Weights of a small transformer language model.
Architecture: LayerNorm before each block, learned positions.
Training: a variant of Muon for these matrices, 474M tokens, 7238 steps.
MLP neurons of a small language model. Each row is named by its layer, matrix (gate and up: input weights) and neuron, and shows model dimensions 0-255. Each number is 128 + 32 x the weight over its row's rms, rounded and kept within 0 to 255. Numbers have three digits each. A neuron's up and down rows have the sign that makes its largest values positive.
After each neuron's rows, "fires in" lists the words (lower case) most often at its 100 highest values on Wikipedia text that the model never trained on.

L11.gate419:125101124085111175155122073144105144084156130088136207173150154112066128116111127195122099145118063142098125105114144085121136155145116145103124125116116169148106188116147093132067169157154078138110145108144154161112099174113191135174174100124084120193079156154123111139144132120135056163103146122125147098151168164128128138103105161091099128092190087133130034153099183120149092128105115119111161131171161157079150143123169097139136177111135164095164105145175123129120186117106138054071102129154104045134099143131127188178129159109131168138105112106172128155122165105102081083157072176129162106124125141180096123121127098115130089139065071146091092181169108151115090106140145108091159103098177142117165104042098192187186138138184114117124162102138117174145106117120096
L11.up419:126113165129117106153155115122079093177194141132140152155123058142147160114093163131110104087202149070091188183141147141165114155126102107100160141149136132119131143162124112179108081141161087136102163081080159155139175129125122035154153063145150125152108120129138155138111132074139103152084118168058055120184103078149137125189117140129162068133126129115067076139088159129138112075136147114106140108162120106141105113192144050110116166016126202164114097099137074152143142192079122172122131135180116155145131103132169143120120125152114117081156097179098098114126096089106147129081125142085143104141128131145125136165108119188121035117109150114115084185169169178141101133134142089095141100136172129137168131142117129138121140175166126151172146135107129126069157116164187
fires in: "over", "on", "about", "overall", "around"

L4.gate353:118141137105130177145138135097144188134085135179116160118086124135128139113097140112124129160122174066115120099106148113107124082166116149143147170128146135053162111149133136118116124140122079168124139124117071141168112128140094117092151074153133134131066138165142150110094091060120165082111161102159131139148021076133089108128198121139121150061132127210078067138166140157121088191098108145156159082129132139120165131160182075075112141118128074143106230127153096113118138121140123156132222148131101140170159096130111073104156113208089113111173128123155146132128122123159090124095131231062137106110144160163136079097085166110146095137119132135118146114164189125110138133131123089090180138115120133072097148114181143131111168197105076097106093111133182114108101119115182
L4.up353:110149152171171139137174140100082148090158190144136145104122088108110159118094143141116080153136139095038093126099158091127150111194148107139132182110131107086130137133150126149181118118116124157113127126123130124149156106107089110108165123140135101105020156132146146158051068144130133104121141081122199116162143155126199082168185153161097152147121121111074115140131131160061100134096132100119118147110106146109123162134127113112188085136157121179103185135139138111157156072158134180128161111174006130108119087109146033100139151139124138143148129130164083148141136125110057118121110115032118139053162164161118101085131134099141107159113120195116114162106162220062124136131165142156153172147161071060092144122100153140162129159130110105106110141134090148131121125130154
fires in: "its", "diet"

L9.gate180:128057107185148084075105117179084142140214147124105163125091158118158106085140165163116093144080137132206115172165147160138094169124136161132114126119123140195093080134167081077129150142112141143159188105119132056155154111135115171125183093117117150104165091132121164101138116172200138206145197103104110163111102139131113080103107108085161078086101138099110152112127149116106090104185111177104139124176103127121133097107136129144132097146120150102101181108076136133141120103094111135090120098126106135197057123088148102144127094146063122108111151109074127154131104161135166129116115074105142199117117167150141084154094115148128168097122161156176144179084160151114146065174095131156142134112118115119124114105156126149087165120105127073118089175100193216124214093103125
L9.up180:098161059122105143066113102132150135132146121139115125114079046144130126112175105122105157129120168100122129184175140085133074137128118131144078088140150124121194108154113172087119133159098142136125170074145133100090116139149131150119118137120098169200107109147140180093194136150107166080152120130140082106120048090130118092089047142130107068085126172108187061122179145136106101138074158162131133135127175107136139163128124152120137156123123107106220130107171093138187213119158063088123100078120121148170068065126148121106144159123129216229094104113135132116100132135121153127074147103137143173183089149144136123146124137131132143087124110120107103118182177103095186083135180122138145152116102125095095129124169090142159175142074157097107093135103086164095147136161110
fires in: "as", "the", "s", "became", "assigned"

L9.gate161:179068168136114111153099104108072152162157114126121109212135080085190113080090109120172134141121110132088116124082140101130153163170087143097060155071183106143160095116185151142070156105112123091101125116108098170099170132179132150122123139118093129066101134178117138140106145109138133158109170115120145126160170135123121095217105171095167130148169157119152144176147203129239133130115156135164141126095108105120093108134104150048122173120106079080092108130153177097121082091152095145148104114168173124087117102116127163136136065103135126121165183147148097146194131087167134116156065102135108183143143131118092138065130134124116109127132122143160122163102158125138158054141138106140073133062056150130137155160122071120078152155068145087167137115130157149187150122154119
L9.up161:142124121170131116136084141152150133138113149079141108152107128111156159147119120080108104107166071087182103051158124087168121124121128199071165125089163140157117169163126131141141096158189156130140062161086162140142077081130136086138157150121128166126113158040137109072148137091040125136134163087128094126138138144177107138113092108061141122186077166066112195114138145146124109156128106150138137157101064100129105105097123087097140152135148174187158114139143175195146093177140114174117099195091113120116090123103155102190163128143105110134183125142169153129095139155166078101136100124137139122091152102115141122085145143121068136114141151141119062141180173223115136122098147113158121130183096137093162147105128114108063114142087134085098125120045143122147091129199190
fires in: "is", "was", "in", "on", "goal", "debut"

L2.gate258:149078152092183188098138125121073128125149073137158162057138083101130139144091131122136130136142129120105120149123154162144034123167082156109188149150128148194154113108092095117116129085128133159101125114104092127226114111171104159144111056114121174133097130151106113125183119128141184186168075146127110154115166096107186177122144169145094106160101131103109134121118095165133132121190102130101148139138068118185171134095116143085142131129139167106057149125157125124103193159192100169120121167152138153168132162072162134141132138159110150117066160123116094184139079118104157159111118143071131136132102142127131091124101119076078181086119071153179153131091169128141203169154115135139096041193086106134142125065108146077136158108145120056109093085124110140143090158105142
L2.up258:096127137155163132137155129161153158086137147146142128031134138088124078115131199091086148107088120114094112113107171109175160105197141145070094132164128133124141162120112083175207092132131136144121149089110126110151123157104107107196171056137149091105150145159089169157071129118122122212179112154162108141130138140058134168093159146143120122120187131133060136159096120149135149133143119072109101173113142151169144115133125127150086175128127124108097137183140086103140106117138135115132123099071138105154149129105125083115167156146079126152202155061143146158157158156137117116054071127177139187130200091093100117123083093131112089175144109125163135186066095122106117136165094061123160103144150210144196188083139138120121101120084079073116101146140105135162111155095129
fires in: "south", "north", "northern", "high", "northwestern", "rimbaud"

L5.gate623:112102101131183113074167139144198167102163142124077178086118120097106171119126125120104137059167147174141141095142167100127136140122118143066152119116117097060041115085128168102142145107126160095146060121119126089182170137140147063174103122119102157156151164092118107144185136110101129095064145139173149183108176119098106147127136106085147162119154152189122120105162110103116121134149126190174175181126111100084065084140113081110092099106129143153102137164100076153135175128132123165163163159161128108148108100136093106129135155140105147080132209103084132103068130136110114140118159143177141062094161099132101137178085177094061118174039171106131156180144157135135100113171121125098171159132148133129204123127103147178105094146142109151132095106113174095082074172148108
L5.up623:086120076129244162066160093116159137108170119156074152124179045114136133066129119156103125070144113154119144130125124101158173187154170127155142148117115109129093130050149122129131111138092135116192126067157102117170124125154135051175172126140134184135069173133155110138183091120107120117111124097134142135099141093079132134167159120171118144174181106134111135136180107133137128119145140127131164158177110171130159085107117116140113058163132113128157136092150074122189157104147088083106189157130087182191142060167133122171063142165105139142144166127084118077093125122134087156069125130144075097109062136139129132180117112144157100109096128090114118156150169166075094182148113114119172172137136155095134124098122107123153112151082129175113089135079144128063106060142129
fires in: "its", "their"

L11.gate239:104122134138144152134138114114105178120091168058115149110131128149106115170141147053117075133195053130119129126134166150099160150138076086106141149159130093122119094119198135078071117087122138160078106148084188169169169173148155165101094109115138149110102168198132173083189127095150126112110096151150157147140168143189073174181118087051141154044124069136166145120148109131081123126101103091107080115182121095151129192126157119131121082122183155073114125158157164085061099156111155118119145210117135128139135120112139072102114159158156130142103109114133112129119171124153145158106099178113042117127125173199139118117157168144141145073123131103136110127135103137105140116102108142074100101078146101146148132051133144130095139115096150185083152142148201084147157144103132
L11.up239:127153080139137112102085125149122119144124137151102122153144125146141063180136153130150117112138075062137135135101131097104169075178101163138116183138146177098071147151093100128151152148132126125181100139099136138156169086112131092107135106179145169116138143079069101096169110133103105106110066188141165121148127133136083118141185165116162108146070120131104128130185160072183137110096134108108126165151129084154169118149123161181204102098115112122131115112139077154149059113133140125186129066149124102105187162153138157134136134115143088110118068051083096181089124099197130077101132176178100108101154161104159122054140104141140165141127079107120136078190091149106189163156141136163186101155131096070114120101131163110158078144120124212174138178060141071104140138140181
fires in: "until", "since", "before", "from", "on", "after"

L5.gate528:162111099121135125068097156143195173092145097106166145131080061132096145111130179091120124078186131120201118148120164103113082148125093172099088120116122164152112108161182131112161126147111105160107162145101082141115141131120134120105152085088089110112106122093126107138156119179091121158100079150130140091154110144136095172079106083168155147095128150131098164133161129161094150115125131126144184101124175170113073130180135112127125059111122124152145143187090112144086128155119096120095082104142079093107066127036171080130095192134145136153173158104113095133136142180168089163117091186235077135133155135102152158091136123103107118095157134186078121139119125152144199134136157106177142180077095140075153101157189188172137176134132127162147177141076163123080082089145140
L5.up528:052166050103140117087054149202171108099149065149158161099103115102140161116125160112171107125173133187131136174190123160114133174127133131115126152110161129161104137190153164115126158118107109089193143118161119139168151174104117133089071114130124084138128134089141128118124115115038160109122158110125157106161073186171095128154126101120163040165093090180086123143198140109059117124163158145119175113073179157156167173088171192091142070129147114094115141111147140105096128095143107146144110148117155131137146133100119098134132202077168125142117127093064134135134120144122120147093129158153136162155114144103144170138148108164098089117188161185097127108109145094064107100148091149179164127149127081100103087135096115114118146081072123214118160110094115163147102134167128
fires in: "as", "first"

L2.gate54:131154148137090072136112124188144156098145087113164151003115150146135145100102118109182092198113135184109100125137105113146090120120101101104156139131148128094155076175141142139079131135113152143137137098116074123162149116108087125163091097128094141146127104124103126117075104143164149183140111113132133121101147150124156133126106161141171160166112117131076105155177102142112163158080070158132182107183113110132141099129178139081112156123112106152107158101125190106170176050113083049194134165200066133100174143136162199134087102108187058129117148160139118149161052155097146094143153148129093164155133136130110143155157157112083158094100101117071088152114150220117124103134161124091126143062125101141097132187091107097130156116056111123145074113158127182079128128146136
L2.up54:166143126132128149157129132108173129098139161178195142096135179104080098127143135140115118169103123123150143158131105154098114117154111137132155139163130128118134102152124130130128103107073174105124176171131085134162142090159125134154130092150157160146173106155100131125099196098141170191149127149149078167168108062106096185149128141164111099184129089085130129185130130127101132079112117096136080101148170101137133063134054156124085103143139137102071139106145110086104129076201140094096196142155091102112104132147132154107074114124070128114124120125175151143166109050129162184085166154105085143111074198147136101143126168155143123105128014153129198118074071157143105143143156147145120172146154194119086092127061178134171136104172101124082119115101044109113154131056150
fires in: "south", "north", "city", "northern", "western", "west"

L11.gate281:155145081117108117159132104072159166106103074086138136132125091097136115163177199177080118146131160215064104106150119135200166108153114171067110140217139133125112124106142141114064099086094116148105139172091165107122135115109099113191111116146123147071121149122152159118127101101120089109119069099145133135150115172131106126158068145164125129122173147112151120109213141119095166121091167156088090132165144182104092114116097150098181134121117159113172139041106166088155082108115087138117095111121177121154091126156139146121155144125214102128164086090092173181121116136074116159122142098104121192136076142141074205109121148120157138112117105135138132098103096182107056101098125093115130152111200132101164149136165119151136136097061138130189157193137157136078152128117123
L11.up281:113062117108204127143088124149142067124170189096159158135129112159182070168092117081127100103139080067156127088167148136146137088096119146093121144097150137167074124148123066154102163148114146169129120107103183132114122115147155116118155120166175107118144179122173139109165132148162092111100091126118079100144146111144114117131102084119173110110149091142126182115108143105136037153161118095131118129114189145190099157160099139160129125172129168181093101111147173077119156136100183118163140104076129076124149152153123163087087105135121089125150078194117099122111110164148160187172143089060129144148115086133103093075107126117117139074181103089088093207132120120193155159077131054095113131133176104132110139137122140205097065075155137122168172118098088156154086134173124
fires in: "on"

L2.gate419:100134123092128151100070179181077179130149096194143154105103119101142090128142130104108120168087154114140104108153163072105116122100129115162127126119084144091164128181148069189098108155149106133054171110098124126126094114104064161142115144143106082121134138131081203166115107128100078138071098107099117131121161170123095122144138182175148149148066195105094132110104106145104178132177087156138189150145162147067101183106181156168109114146147157186114093169095112159179149069105142142117097042129100143140149124129056138138201136122138137092189149051125110116075123159115159116120138151133159121176103098101133170164120153106119145122163061142116137092142178163124186116094129172102113164112166100085115143159187101152091130133087122120161098132091138174130089073110173
L2.up419:113119132111152101126067117127108192142129100116110109130170116122122166121076141132063128106183126115143060123143124092110103125112154098144158157103167190135168083153112141129092119141106113158159106111109132204134128186146100137181140067115159125102084164107115105186091133165101171108145098180144105191094140102154054167086102108142190084109071190129142097120131065134139145088134130181138137161103146166083166149170141111177136146161090167167141097092122143113115108119163122123142118117167193194142123172081121100085093128100087072136110123079140184117138090157103121178134116080101166110145094130096145145193146090105173109141152067058138158136114114150132155090182153166153150103139136119082148148119138073105122158141085149162054164145130071105124129229139073
fires in: "first", "airport", "air", "army", "royal", "national"

L4.gate173:191117097106162160101094174093104119130155117128113112129084150156057085114111134183136101178176067126156129084065152108189114154117086147095122134103155175078119123153131134090076156191110098156104122112122111122132138077113086139151106046155119091109097193130091113136246095106154157097155140118089110117126131115109104160118129124178150141153216148077127156093151126180183096132106108161092137092165137130169114138150142150187135116099143136142153196107117153120118153139138114116075167146137072110199137138105098115170135058202123095129158185141136131055137152131131154152146127153114108178092181109140117085186075152126128146104148138169114124123122145133124131175166119102121096115166092156120071175084131118143141140129156115090091149045099081159113091084167109
L4.up173:146170025172168162100089145100128140102161091169175112069150088128092102078146119133118101112159069135160158095128102173137129121141150117122150188059091131099058129087121114166098205162129071125066124166139179115120119133148106133095112149083146078118085157135120109151194154043173124151093140132147075105111142117120139170142168141158132099158122131092131148100113159142150143151106101164152121129124101092139139120089167080160116173142159130145104171149128106201093160114151099145122125090126135121119117174116187119119065108169041142065139184091174157107199124151097162142184088096119129143107207167083169119066127095134165162172126055121172137139162142133145120174127109099104117097141106191124126142137116136129110082135114151171099136117088117160107110118076108
fires in: "north", "each", "south", "northern", "this", "one"